Weights of a small GPT-style language model, trained from scratch on English Wikipedia.
Size: 16 layers, width 192, 2 heads of 64 (1 for keys and values), vocabulary 8192, 9.84M parameters.
MLP neurons of a small language model. Each row is named by its layer, matrix (gate and up: input weights) and neuron, and shows model dimensions 0-95. Each number is 128 + 24 x the weight over its row's rms, rounded and kept within 0 to 255. A neuron's up and down rows have the sign that makes its largest values positive.
Before each neuron's rows, "fires on" lists the tokens most often at its 100 highest values on Wikipedia text that the model never trained on.

fires on: "-", "pha", "iz", "er", "sa", "ias"
L2.gate620 [148 141 138 123  68 109 130  93 110 151 113 122 104 141 176 122 113 136 134 168 140 141 156 150 147 101 173  93 125 137  96  98 160 107 113 143 148  60  92 140 146 109  87 102 128  98 116 104 105 118 142 158 159 106 118 183 135 142 117 137 169 146 113 160  96 145 150 102 128 149 134  91 107 108 141 143 134 122 157 161 116 125 137 138  99 128  81 103 125  83 162 119 173 132 103 107]
L2.up620 [131 162 115 159 131 161 116 133 100  91 122 115 106 174 143 154 132 155 144 122 116 124 119 119 148 144 111 161  91 155 134 140 166 100 140 106 154 148 168 127 188  99 134 130 141 109 177 180 143 135 137 146 144 153 146 102 149  82 130 152 141 119 121 151 107 148 141 131  83 165 129 118 132 130 133 100 163 116 115 140 142  67 129 141 139 165 157  98 139 124 116 151 139 137 120 116]

fires on: " br", " Fr", "–", "ure", " interest", " Br"
L9.gate173 [124 135 156 135 149  99 142 120 112 120 126 151 131  90 135 105 109  98 129  75  84 145 122 119 158 175 128 148 119 178 130 104 152 105 128 132 129 157  76 155 110 140 121 162 118 130 100  98 137 110 137 156 146 141 101 124 111 101 143 122 132  95 100 121 154  95 109 153 132  99 115 163 112 103 160 143 127 155 147 188 104 137 123 147  94 157 104  81 128 120  89 125 150 153 130  99]
L9.up173 [154 147 167 150 175 117 186  82 151 164 112 112  98 152 120 116 141 126 161 119 152 137 156 117 106 152 122  91 158 101 129 139 132 122 176 137 101 157 103 154 112 105 165 160 133 120 115 126  89 128 128 166 129 127  82 119 128 122 136 128  78 159 131 106 135 109 159 144 119 106 178 128  96 121 114 103 112 156 153 166 146 156 117 142 145 133 122 141 138  99 129 107 162 105  89 147]

fires on: "=", " was", "\n", "\n\n", " ins", "|"
L12.gate459 [111  91 148  86 191 152 128 151 147 136 149 123  71 117 118 131 146 122 111 114 148 124 109 104 123 101 121 108 122 120  32 114 120 157 156  94  91 107 157 140 105 156 100 101 140 117 141 111  95 123 149 149 145 165 168 131 127 113 169 107 156 134 148 153 140 132  93 107 127 103 104 110 114 132 100 124 115 109 126 122 174 136 159 127 102 101 137 121 119 107  99 120  84 123 134  98]
L12.up459 [ 78 146 117 168 124  94 135 107 146 133 137 121 112 137 105 141 138 139 142 154  88 135 120 137 103 117 127 135 175 119 105  46 157 174 158  74 170 138 118 105 149 126 132 112 129 131 108 121 109 125 123 138 131 119  84 109 114 125 100 106 118  76 140 104 117 116 113  71 124 131  98 132  93 157 135 148 134 118 115 117 146 125 150 121 136 119 130 153 104 145 158 184 105 202 152 153]

fires on: ",", "-", " and"
L9.gate456 [136 115 151 190 128 115 100 118 146 130 124 124 168 116 142 127  99 139 125 121 152 126 161  98 131 130 130 172  95 160 111 160 154 138 108 113 117 119 173 175 140  94 112 138 135 115 127 150 117 111 138 127 165 148 145 151 103 122 104 119 144 132 131 117 108 129 164 141 135 121 140 140 175 112  98 113 105 128 160 161 134  72  90 107 163 105 151 112 117 105 129 116 107 101 151 126]
L9.up456 [138 128 137 156 135 105 148 122  95 160 151 136 112 104 147 122 134 103 123 117 106 108 141  63 127 140 166 147  95 155 144 136  89  78 146 143 148 141 122 109  91 171 107 146 175 138 124 105 118 104 121 161 143 130 105  63 105 143 124  92 159 106  96 154 127 105 137 133 138 104  93 115 115  87 103 109 133 114 119 159 145 129 133  98 141  96  72 170 119 124  76  93 142 138 148 144]

fires on: " most", "hi", "t", " all", "ho", "do"
L10.gate134 [115 167  99  94 104 112 105 144 117 100 149 144 101 177 116 136 132 107 137 126 124 128 108 120 125 134  52 148 133  74 134 133  77 120 148 152 109 112 120 138 119 142  99 115 120 133 117 100 114 105 139 126  89 129 148 115 124 123 137 132 141 113 123 106 153 179  99 127 141 108 123 133 124 148 127 156  86 115 151 106 102 162 141 103 152  76 162 157  92 158 154  98 121 133 182 112]
L10.up134 [141 115 135 131 121 148 123 121  98 110 135 124 144 117 144 146 131 111 126 111 103 118 120 114 113 101 122 151  84 106 129 124 147  76 134 151 151 110 169 115 122 170 106 120 103  99  38  91 116 134 112 173 142 100 121 128 153 137 136 110 132 161 150 118 125 141  62 113 182 121 152 131 146 170  99 190 145 123 142 105 113 146 160 100 132  94 127 160 127 131 156 118 117 132  86 134]

fires on: " that", " which", " good", "c"
L10.gate9 [161 165 122  92 121  98  82 204 145 109  94 155 109  99 154 141 128 140 129 177 139 161 112 106 114 123 124 177 114 122 140 148 125 103 133 115 125 155 162  95 134 135  71 138 110 129 139 113 123 104 104 160 102 131 124 147 120 116 126 124 149 143 173 128 154 128 152 123 109 117 128  64 132 119 152 159 124 152 109 158 117 159 109 156 115 106 132 141 123 135 118  60 187 146 124 167]
L10.up9 [108 127  86 128 141 125 123 131 151 138  86 101 142 133 145 161 128  96  88 169 152 120 170 171  90 146 107 108 125 103 135 159 153 135 136 119 126 155 148 144 171 108 103 162 139 118 107 134 141 115 148 156 104 128 110 105 151 122 118 131 135 111 123 150 144 108 107 150 106 124 114 144 110 108 108  83 166 136 140 188 113 142 126 148  63 130  83  96 119  89 119  93 127 124 114 116]

fires on: "=", " to", "\n", "-", " of", " the"
L11.gate258 [130 123 157 115 161 111  90 128 123 129 103 127 152 143 128 142 135 177 129 156 159 123 152 171  98 161 124 170 129 136 130 112 143 120 123 114 167  92 128 117 124 178 121  84 152 134  93 111 114 129 155 169 176 109 115 132  66 134 132 146 139 174 140 137 123 182 115 151 123 111  82 126 144 103 114 118 120 124  69 100  87  91 144 130 124  81 114 152  89  77 123 147 124  84 162 138]
L11.up258 [ 93 127  98  91 103 144 100 135 159 143 132 167 117  87 107 120 131 101 113 111 143  82  61 155  96 104  98 108 144 114 122 134 139 150 165 108 126 110 130  82 136 192 129  63 135 125 153 136 152 153 163 129 103 133 111 131 150  55 102 154 124 103 127 119 104 112 113 147  99 122 144 175 107 142 138 120 140  99  99 138  96  77 138  93 128 121 111 143 153 105 107 165 104 114 129 112]

fires on: ","
L13.gate547 [111 130 115 129 148 128 120 156 143  76 145 151 140 151 133 122 164 100 143 147 123 133  99 127 165 174 111 144 178 118 125 168 147 125 129  91 124 104 140 155  86 117 100 100 100 126 130 114 144 153 153 163 133 126 109 114  83 109 129  90 154 140 159 124 110 124 174 121 164 131  98 102 134 102 106 128 158 145  87  76 176 137 131 114 126 121 139 107 145 152 133 121 145 149 123 152]
L13.up547 [137  90  88 133 101 129 104 154 159 131 159 141 134 107 137  96 136 140 114 130 118 168 106 153 140 160 131 151 150 142 126 140 136 115 136 124 180  97 107 115 104 133  89  93 172 116 143 127 156  98 149 156  95 121 156 142 110 131 125 154 118 151 108 129 151 126 159  97 125  73 153 168 150 113 113 125  90 106 119 139 153 142 112 174 133 121 174 112 117 128 122 122 126 140 183 160]

fires on: "-"
L2.gate148 [101 120 130 118 100 106  92 110 158 180  91  64 110 145 165 122 144 104 139 130 123 135 135 133 119 136 135 159 136 154 133 112 121 132 165 114 165 111 139  93 148 170 133 124 183 121 168 142 121 106 119 132 197 142 131 163 107 134 133 114 172 129 140 176  98 173 117 125 167 142 148  79 157 150 128 134 123 129 172  90 154 151 137 149  89 121 137 126  99 121 173 143 106 120 120 121]
L2.up148 [140 137 133 136 117 108 122  92 138 138 119 128 139 169 134 155 133 140  85 153 142 115  70 134 132 171 125 129 145 133 130 131 127 129 165  84 113 163 157 136 120 150 122 124 174 116 175 139 159 121 117 154 132 124 173  85 133 109 148 127 151 123 124  87 110 139 134 150  82 145 148 118 105 130 131 163 127 115 141 141 115  92 140 118 109 124 132 134 107 100 115 125 122  82 124 126]

fires on: " most", " only", "est", "t", "|", " highest"
L10.gate755 [119 130 135 128  84 113 121 136 150 130 149  99 100 111 127 148 120 100 105  92 132 144 166 128 112 167  69 151 133  88 118  58 126 153 128 149 122 139 138 168 138 187  59  89 119 120 122 117 119 109 146 109 104 142 100 163 125 136 119 111 167 118 118 132 156 141 114 151 129 156 138 108 122 144 112 105 109 102 152 124 129 174 154 124 124 130 155 171 161 104 162 118  86 125 170 157]
L10.up755 [136 171 135 155  92 125 132  92 129 102  92 134  93 132 135  79 174 123 106 183 175  92 149 146 131 120 140 143 104 127 130 100 141 145  77 156  82 104 138  73 139 126 134 108  91 103 150 124 147 139 167 155  97 126 173 164  92 128 146  98 157 118 137 106 164 150 108 106 138 149 114 110 123 116  96 120 127 137 196 124 125 147 131 110 130 120 136 138 112 141 121 129 116 162 154 142]

fires on: ",", " /"
L9.gate710 [160 139 117 154 151 101 133 109 115 137 142 143 142 160 118 153 114 104 118 117 142 134 119 127 163 143 143 108 142 143 121 172 161 145 140 115 111  98 163 180 119  88 105 110  83 124 103  95 117 115 127 147 133 117 132 104 147 142 103 119 166 112 123  81 125 109 149 146 165 136  54 120 161 141 133 127 138  77 109 147 156 114  88 119 141 141 101 115 148 143 118 158 160  59 132 167]
L9.up710 [144 159 160 158 133 129 106 146 171 111 156 122 120 109 142 127  73 105 149 114 135 132 122 122 129 164 168 115 159 172 116 109 130 147 149 114 162 112 128 119 131 159 120 116 163 118 116 122 174 119 124 128  91 140 124 111 100 121 119  92 112 129 134  91 117 123 152 100 145 153 132  88 143 149 119  78  94 146 133 139 123 134 136 135 135 117 135 135 167 146  96 151 113 145 136 130]

fires on: "r", " Party", "sh", " party", "eri", "nd"
L2.gate61 [106 122 132 131 181 123 152 146 140 103 140 134 168 109 165 105 110 136 162 130 158 115 153 166 141 143  93 174 135  76  90 130 117 149 164 148 158 147 150  89 124 105 126 132 144 168 112 116 141  93 166 139 122 165 105 153 155 134 138 153 148 135 127 160 122 126 155 160 146 130 143 144 126 126 115 154 132 163 179 124 124 141 133  96 125 145 145 147 167 144 125 121 140 138 149 139]
L2.up61 [108 139 147 168 161 117 137 144 134  83 135 142 131 163 113 141 139 100  94 133 130 122 131 137 133 111 105 103 104 150 132 105 154 137 173 125  93 142 132 142 140 138  99 171 104 180 132 147 172  99 124 127 123  68 138 114 126 159 133  97  97 118 142 115  89 120 107 100  92 141 114 156 142 143 153 111 161 150 158 110 123 110 137 136 170 139 172 123 158 135 122 156 119 164 119 157]

fires on: "-", " and", " public", " to"
L11.gate321 [125 145 155 116 122  70  97 117 140 137 121 139 128 145 127  93 138  79 100 156 132  88 137 143 119  98 145 102 126  77  96 131 124 117 128 158  86 108 119 112 120 155 120 115 161 147 102 165 159 127 130  97 134 107 167 175 107 170  80 123 152 109 130 130 131 179 102 129 161 102 116 101 129 162 151 135 108 188 116 131  90 149  73 110 128 129 153 120 141 142 142 108 119  95 110 114]
L11.up321 [118 116 102 143 162 105 100 143 109 117 110 148 161 115 144  76 135 112 144 154  92 127 117 139  96 155 159 127 117 132 175 114 138 133  87 144 121 123 133 147 160 136 155  83 122 128 131 107 152 120 115  80  78 151 122 149 122 148 104 104 104 146 159 129 105 147 144 144 116 101 112 126 154 136 110 106 109 128  97 127 125 101 139 134 100  97  87 154 126  90 122 146 137 116 126 138]

fires on: "-"
L7.gate146 [195 121 142 161 138 139 105 131 153  88 117 172 124 148  99 123 128 104 159 116 131 106 158 119 117 119 133 108  99 128 132 135 125  84 142 105  99 104  96 133 144 136 109 138 167 149 118 115 143  94 137 136 145 106 131 134 146 139 125 129 165  83 146 134 126 118 132 155 135 114  70 106 119  96 114 176 105 117 121 180  83 146 135  75 100 124 133 122 143 110 129 132 156 121 107 113]
L7.up146 [146 138  76 111 142 110 154 113 135 174  98 141 126 151 159 110 125 124 123 117 107 136 179 132 152 153 172 129 159 116 147 106 138 144 154 131 141 142 140  98 139 142 140 130 186 133 146  95 154 104 138 112 116 121 132 103 138 128 121 103 111  94 136  93 116 142 100 129 108 153 111 135 142 105 117 113 146 117 160 161  97 114 118 164 109 130 115 167 125  66  70 123 156 141 106 105]

fires on: "=", "\n\n"
L11.gate72 [151 156 157 126 148 106 102 120 131  96 130 110 107 101 167 112 151 121  66 122 135 128 121  83 111 114  79 148 151 164 154 111 116 131 162  85 145 137  97 160  99 127 129 106 145 147 123 118 120 152 134 103 103 186 129 137 106 105 161 124 132 118 157 134 124 137 143 156 126 137  93 119 114 143  88 108 117 128 132 134 159 131 135 144 134  92 141 161 138 115 121 110 109 144 143 146]
L11.up72 [ 96 108 118 115 124 135 111 120 126 106 150 143 130 115 114 117 136 161 123 147  83 137 140 162 161 118 149 114 132  94 111 106 141 144  69 128 140 126 141 122 154 118 120 134  88 146 122 156 127 119 133 124 151 113  94 101  83 152 140 124 175 125  91 110 118 175 128  96 106 130 107  84 165 124 142 168 141 115 115 115 102 137 151 100  93 103 171 103 115 103 165 148  96 180 136 118]